config = dict(
    head_dim=32,
    intermediate_size=320,
    rope_theta=10000.0,
    qk_norm=False,
    tie_word_embeddings=False,
    parallel_block=True,
    init_std_down=0.0132,
    beta1=0.93,
    lr_head=0.00449,
    schedule='wsd',
    decay_shape='linear',
    max_seq_len=128,
    dataset='wikipedia_en',
)
MLP neurons of a small language model. Each row is named by its layer, matrix (gate and up: input weights; down: output weights) and neuron, and shows model dimensions 0-159. Each number is 500 + 40 x the weight over its row's rms, rounded and kept within 0 to 999. Numbers have three digits each. A neuron's up and down rows have the sign that makes its largest values positive.
Before each neuron's rows, "fires before" lists the tokens most often just after its 100 highest values on Wikipedia text that the model never trained on; "fires on" lists the tokens most often at its 100 highest values on Wikipedia text that the model never trained on.

fires before: "|", "\n", "|---|---|"
fires on: "\n", ":"
L7.gate48:475514489493556534529443503522449481535536483441509422544502531485536579521504493535470494533482447452515606519472526533424542500512542556484541531459533457499512476461525477590535583526573459507467536540518490468472544517546488462466586567517456521481529524447497448453444525529559475498448494416520441472553484474517455441476531535555522501544529466501520489451528461561520456485526508533469559521524451449468480500486451473532422477514587500520466525571478504447538496478457401
L7.up48:477476472554533537529522499509521561458506569548537475546528519514562490510526533504456532448486468522500570437486490408456540489523494563596491523483443450581482525439477574458510487464490556501523470430459446536515409545517528465527435524520443433531501473526543505472459489530539511421493530440507555551528500520520537506516540508501546496437528500543493468423522449523488557520465488476465481518456409511487483470427479499540493450531421505489565471504481585554502540553443538
L7.down48:511511527486474489557509407582497561548454474526466397459488452509437508477542533440467553487534508395563540496462432534503476478513450500440467507572455474519402533447502464465451501490491502490576453473487488486490539468508496473512468520475488524544560502461456486496584451487579524487441504494531513558493540548540492528490459498439563553493475495542448458476414458527503480486496471503505459442460478566488473550528535470451556511414537535463472498484504453517460500557458448

fires before: "\n", " The", " In"
fires on: ".", ".\"", "\".", " |", "\n"
L5.gate83:522515515521586427581506505517439498501571503477419504515451518578511534461488489521459535469563487488506485543551527466520477398545529542428515447518516491507465504485518467494540488534587507520495541541526539531538446504460483408489472493453486509508491549526537472475479423450489475453530499476455472501546492561504493553515498495552545445578527503514520435522454528465464470476506555587515513566388481483534424564489594489494548500499463429545493453489487449479522477489556461
L5.up83:539511483516507464491482546481481422493515490476457422583543493512488562523478531514516574449539510484558529477538476480546489448401473515511468529538481558508494474495517476466554557604498492512465501474580542502505526471518482520413512413448503514469456476499498434482494512541498572451434577461446554553515529496427514506588477437498480477510530516501521510530583508560523536562492436511483532423443467495546464464426551474497441498548484517420533511491540518490520465500514563
L5.down83:487505504529540354521559496496470513484513521479534390515440546527498561510503555565484445553510440329559537509541502476518543564503458510478493475493474482466434528528509542514528555567469543480576419497499496543466499545511454465507527547502541470509457499509515496494469495501480449431523546473466475478437442568496491518510486418486491492516559515511485499545507518452503466481600552486509509534525481531545462486474472483444505506506503542475549414488503482557463503495542487

fires before: "\n", "-"
fires on: "\n"
L9.gate74:530533505533496500476557463505525488468499524488498460533555523454556535487484448491535472447544527584508481551583494549468475422567493571535464578516527477458613518530530491448489558611499459505522472445475485509541480581521567508518494565468549513473476436524532526474467534441474514519514536470506403527564427545551495561517494474466538513538474499518534465465524482502500544483517389455490535491500520536476457498523558520505510502446508402494481454442477498547511427537489484
L9.up74:493583499581506462476491516464542568440489512528490455541531471508481470494497478504472457497555573483599432530539539508533525504566447550561515553496469541503572507537489484460515512508538559464508484441533485543557480492510562492473523456465503430519495505523490463438504459485496525513522516596477427540483441503514537507546464461522492564568470495458534413527556577470452512491568496486476526522479564466492468533461406495480544456558474442529558513496521449586545487480465434
L9.down74:446543534487605463520495552491457536531542489551532355365472466516457545469549510528539447557510476517513503460493504516543559469472533442528482580507488500509526517477477454567520510484471518495563425497466493546537471506565530547528506475483450478504472465505502532483521582515494499546534494429522530478509400476487486481574513494482538504500515513501490480520512481557510497503573474526525540575473521465500522559482493485547468565505490522414474497505498461580522495405487417

fires before: " ", " |"
fires on: ":", " of", " Title", " ISBN"
L5.gate261:531503506514461574459478476483520496559527498497485565503498578475538479515431439503554486517593549462468536429509543490468531520576493567541512510469464571483495539555497481496499525493532507502495541530453539480488531483520475454519553445498472498487521534492501491448513553482492480569580467496428452471519452492487472521513566497524506474569543530525454464478430491487495501506488471570535466537424434624537423456524499488459534526540565503482486534508510467486674537492480510
L5.up261:490549532469436526501499482422506458470551474519478474482481523511479489477464425451486599548447496455566496469518442513494546468503482458508500471498487523557515459454461492470491531487523543476511502530487522511553523513443540430381574492499513504477564516517521579453425566508498473528517486503506462480491497530428458451471469447513545424540467496550498451509523517444460504521492552487550514584472534573423434471520576532513444515469487437535395508466502537531468457455418495
L5.down261:553520466434486475537582469544546476508495527534558512475582476523517484443430509456438501547492540536560494481496517511570523589457505503566509480480468525468478485469600502548544463464538483499541434470559502464468505538473455546460513556462454506464537463479472524488464444510544482547521542471479522591420454516392515480492502485555463527479480523531442473466517564399522525491452498454527482503520524462463447504472464541487534529581466475574482491476478497532570486438494448

fires before: "\n", " The", " He", " ", " It", " In"
fires on: ".", ".\"", " |", ")"
L5.gate257:510485487599503499504512506455519450514585469464485431562512537506504577429444468480554513538562458399511518533569491489565468452511504493537524513534552455478379501479535443486563493548515549456505554539567476552527517520468430447537525512466509460540509493536517463463512502517535404539488575488413465513473438513504479461516476476581519462503457531459505507463507565505505501511465476490479543452431490542510457507522460520460511479495556489508585489457470530501501431529438480
L5.up257:553467457515502440543529558426515488462529440469475405540455503541522550456517492462502502505458485456547536483506501496564555527486456487444500499445444507473409515508531443474527518559526559442459533539544504572494500507467507494528499533419528481530556446617558559427485448540503452513576528520372488481443464552488466474578416491518494463452494549472489469508475515556467527558472428520502531463452497519497507486488480498475509494498505529514526533484468537506474433545530510
L5.down257:518485502446478474520503515467484463435536494504508364520479490492495540456494493456521455488441484439518485502542498467497479479493443506479486505483458485530183478526569465493496541528489525512440577433541516553541494463457468494473507538508492493569467509545496495459531452470507488512514500505518498524491452541487482513542465495508516486482478485525481513505458475492465479499496509482494565478464482552493506513482498503454471461489542468472549499545481486516505496557509473

fires before: "-", "\n"
fires on: "\n"
L5.gate102:493510540607532433444470479555488473557452504471538483573524519545545510491470479506531510517582519466520491516512556518562534502551540487476490468446512551510533472519489437508466575627532551427546454499550519486513436480431445478512546529502478563435467511513541468501490495432562538546492513534553437544463539537532497400539499477516536514529515456470538438507482437489512492520450469523442462540519536533567512507506571522480562460536475443536499472445526500581502503522479478
L5.up102:482363484515535479561551560519530529445534539524468475510486506501465486435422535531580519584515442506485485596527456474502482524553557468484449532486459462505480455511554458561433480525485526438512496475485485390494500520521479435463510507461485517524472557532486471475512488514550518522475539493502549525511446547431500570530434566559530535493453521476553512532553459550485437467515510477544520536498483526535465536395514542426489493501526483417487457507492478514506498576502525
L5.down102:477527566555541498459501585457538417518538548491524369486496505544579458480485497512491425486514489483552499521496533490470447427455462516473482534491500554548484540559498498478488529495548525527492513490553536481550485484514380423540543508537512447419522493523498475400402464448560518519460477528483479507495510513489457484584490546485473475487513492504562398548420418511462474465540508493531563529437470532526485522463452507494521506479515500497515536519531508503525524535509436

fires before: " "
fires on: ":", " of", " with", " a", "im", "ke"
L7.gate37:548509529532507537489478507495433549498588511500488611531552507467515532462472461566501479522531515446459563515447520582513457460503460549503526497449499524487464555531566549498462527564502493450515520493458474480425575466465546501515457522440496538524560476470485518375477545493497485520471524429528525462465465528482508501495478467497547495506569527474483454524554427443486586528536536464469522517517497506560461454484493551511537617522537403501551428501460526492508489439490514
L7.up37:407475524499466504514512506484481484452494458452497487560483456468492516509540436496508479418460529471496460553512492550525481487517490508463563449478520519504491601427549474552449477490543458499469476510518469413479539507525438503511513487531512423519485493396536478484464541539433505539492377448513508484519500476512465505454532496484551519525492439517472491553458492434449552462597560498446410477495499467484567484499549469504534534551460497478519557395497514486515415496440561
L7.down37:577471483506477558562492527473490500495492558517574447465493463507528508510456417463459546593507506510374526510493470478565486437420535489527449541491532531553463495495476443504489460524487535407536503494521556500511454517442502484496559492525548511529592519524486448445463464499488497525512496449552479548483555545450477515504486558465553464542599520487524544493519515572467552486433533423537548480496457524542489487541461529436460496496476502519554543431469536482559559526530483

fires before: "\n", "-", "|", " "
fires on: "\n", " |"
L7.gate305:572532553593502432520450496511539502508432552494537448485508540500497482451430495524477523428512585544511522595528508470567581428461506518491567545442567500436535553508540496532477595478533479486528544484551529517511490550482542509527538480531522492472502510452576549401484485515513445550490477474548472550491499475519507563503507498555535458602498457549545560509484483492559519498514541508491507488445545493474487554528517491444470490574455449488556487467499510467483523565456489
L7.up305:492447501537573580490573496527539483492525551559542456548541469460545480524483504480454514435540456579476539455512502444508541484481448468464552564555465444507492499423545447472496490492484479447544522488438535501476525563553548520564497525505478540459510470493536396511470555426488447449506501533430410508475470504528533529479491482424518487500503483518521570511452495482515536534540528460471499522436487512501447504470559475430511610537478456502434446503437531523579494537504496
L7.down305:461536469456495467551532528509457491498502521537584423493502476484558524537499439483484484491578483570530513497485515470536567480558549583487554610526438494515437538478487539499513570515541500532571453374517455533476520503528543521521547512414470412513531513520485495479483486510543484487537551488540492509473499522495444500552436560483537492498536448518469505509419489482502562525549491441598496525427539557517572479491570484497506473492527469487539528477538526551541489428522490

fires before: "\n", " are", " is", "The", "A", " was"
fires on: "\n", " there", " There", "There"
L5.gate200:519495410477507506483499474543522548500456513460454510491528517465440506490413497525488559496548399492492578529522501506490539485582540472480510460454483409501454460451589508526498508500479507457532522527481459481471502515560487458520575513515507518488505502481534492431513559506453486549464419551405457521480419469448449531504503589487484475547555441512505442519467501558568493507496453545521463450473498525537457545461533513413477516444536512492535445476571526534537475409450459
L5.up200:497422474505543432484554506466481501567535534501544553520484504537489538467443493464510543526586555504500513538536518547501598478503490525568488484484492540520545486514522497591532506578520561542553461453548519498563510524481414523502439576461504512496468512467423488459486513506524485478515559471506522499458480503544500480496517505467552517430511432493489487433575539510552431494515514534417509534535498574591444524461446530510491547488531476524535389527478512485545501434587489
L5.down200:540508500553477472411565481477525491525505488493510402473473533571449460464538579517488463442545476493573458461482470479518476535519529506526544522461468542499371452487476450515411536522431486496561562559487473506483490521503514473472445462526474427488460406470539473464511486442534528529457454488510482517471550471528546488465490513598484519448474526460477520527496455504458561483453445511497498452473523530562509518491481516428521501506486427452530519380465514498431523488470461

fires before: "\n", " ", "-"
fires on: "\n", " |", "="
L5.gate177:516457488523517473528483497545543409508520480508541485492465521554522530426431482519435455498490455480580461498547498475518484471462476499489499491529516477522478491497494429495515565584462537549447551521458471497544493519411476493557542569371518543478555550520475492415499536464558415506445540452485532533511441527506475510534499507585491465483443488495496531523443508499555479564484450507511603458465481497539511487448564484475495529519559421460534473494527520515579491507469578
L5.up177:489464436591542510517498527472563481522544546452467452541526529544470519480519501490499532501509463531493417545550555462564462412550461497462470485484426437548426491497432511508540543566475502542455454486514424509540508534446553571564512503403545506503501450561471502418457408505531429478508476508431504517536483511471474483505457531598502516503472474488495510521466461489519479485507499429491597464439480532476485501517483464482478541500520462493521425545530558485525455513483557
L5.down177:501511476505496379535484536473511510519484536468532318542462488473501491543498500456501504490496518460553514512477516509565476503520487499519452471488515519533203499516401467474502490509450520525537516460531496549491479520477520537502528498537536503538531512518499497451471508542509510504537509495510484474502452465504495524496519500486527543469520514448508537533492473539484495467488480505529488522480445490520477512565495520535558549510457436512497503502495493519544527470482469

fires before: "\n", "|", ":", " ", "C", " |"
fires on: "\n", " Total", "W", " |"
L5.gate184:494512547572468542480533430547491488561505557491508521538493502540461501563507527571475525503497457489411535505500469447430476472479472503470461507479465503516437528484594436517508529470539526487508530527539475428523448505447560491482437512448493486452568500554589458562462532573535459527491440476504414497485514475462512470522526590540497512522467477420527523504402543471485471498570510508445466471484508499555449503531552440518500505469415522456485495516511468547480438527409447
L5.up184:433537500527455500525510523463459472505465497553537440573502504531612488537517519543510458514559502522437486472470538423492541462476437534434435530583454490544470526442554467546516502503521470509537535526514454444560497476508512547525529441551521459513495458518596475548427491559510533447574519504517526524523462481477523457489431487515498572566481515506538517559531480548529517507513479455442461500429503458519473478495469540491514497551546534439502440495590467445544476545595530
L5.down184:590475577412575417498581546508531537431445470525532426458542490494484505528471548447470515520516510489608518472522538505451539483528575526516533511550450529530509552479413521558519539576460436452476447472457468532470458547501515549504450543544524464562458498454465480501526463493519503460457500503534485529538448542519477525545560512444512488466482493533515489400509502553477500517492489529549550539535492487443502476546453556444474478505517445525495540504521422484557470477521513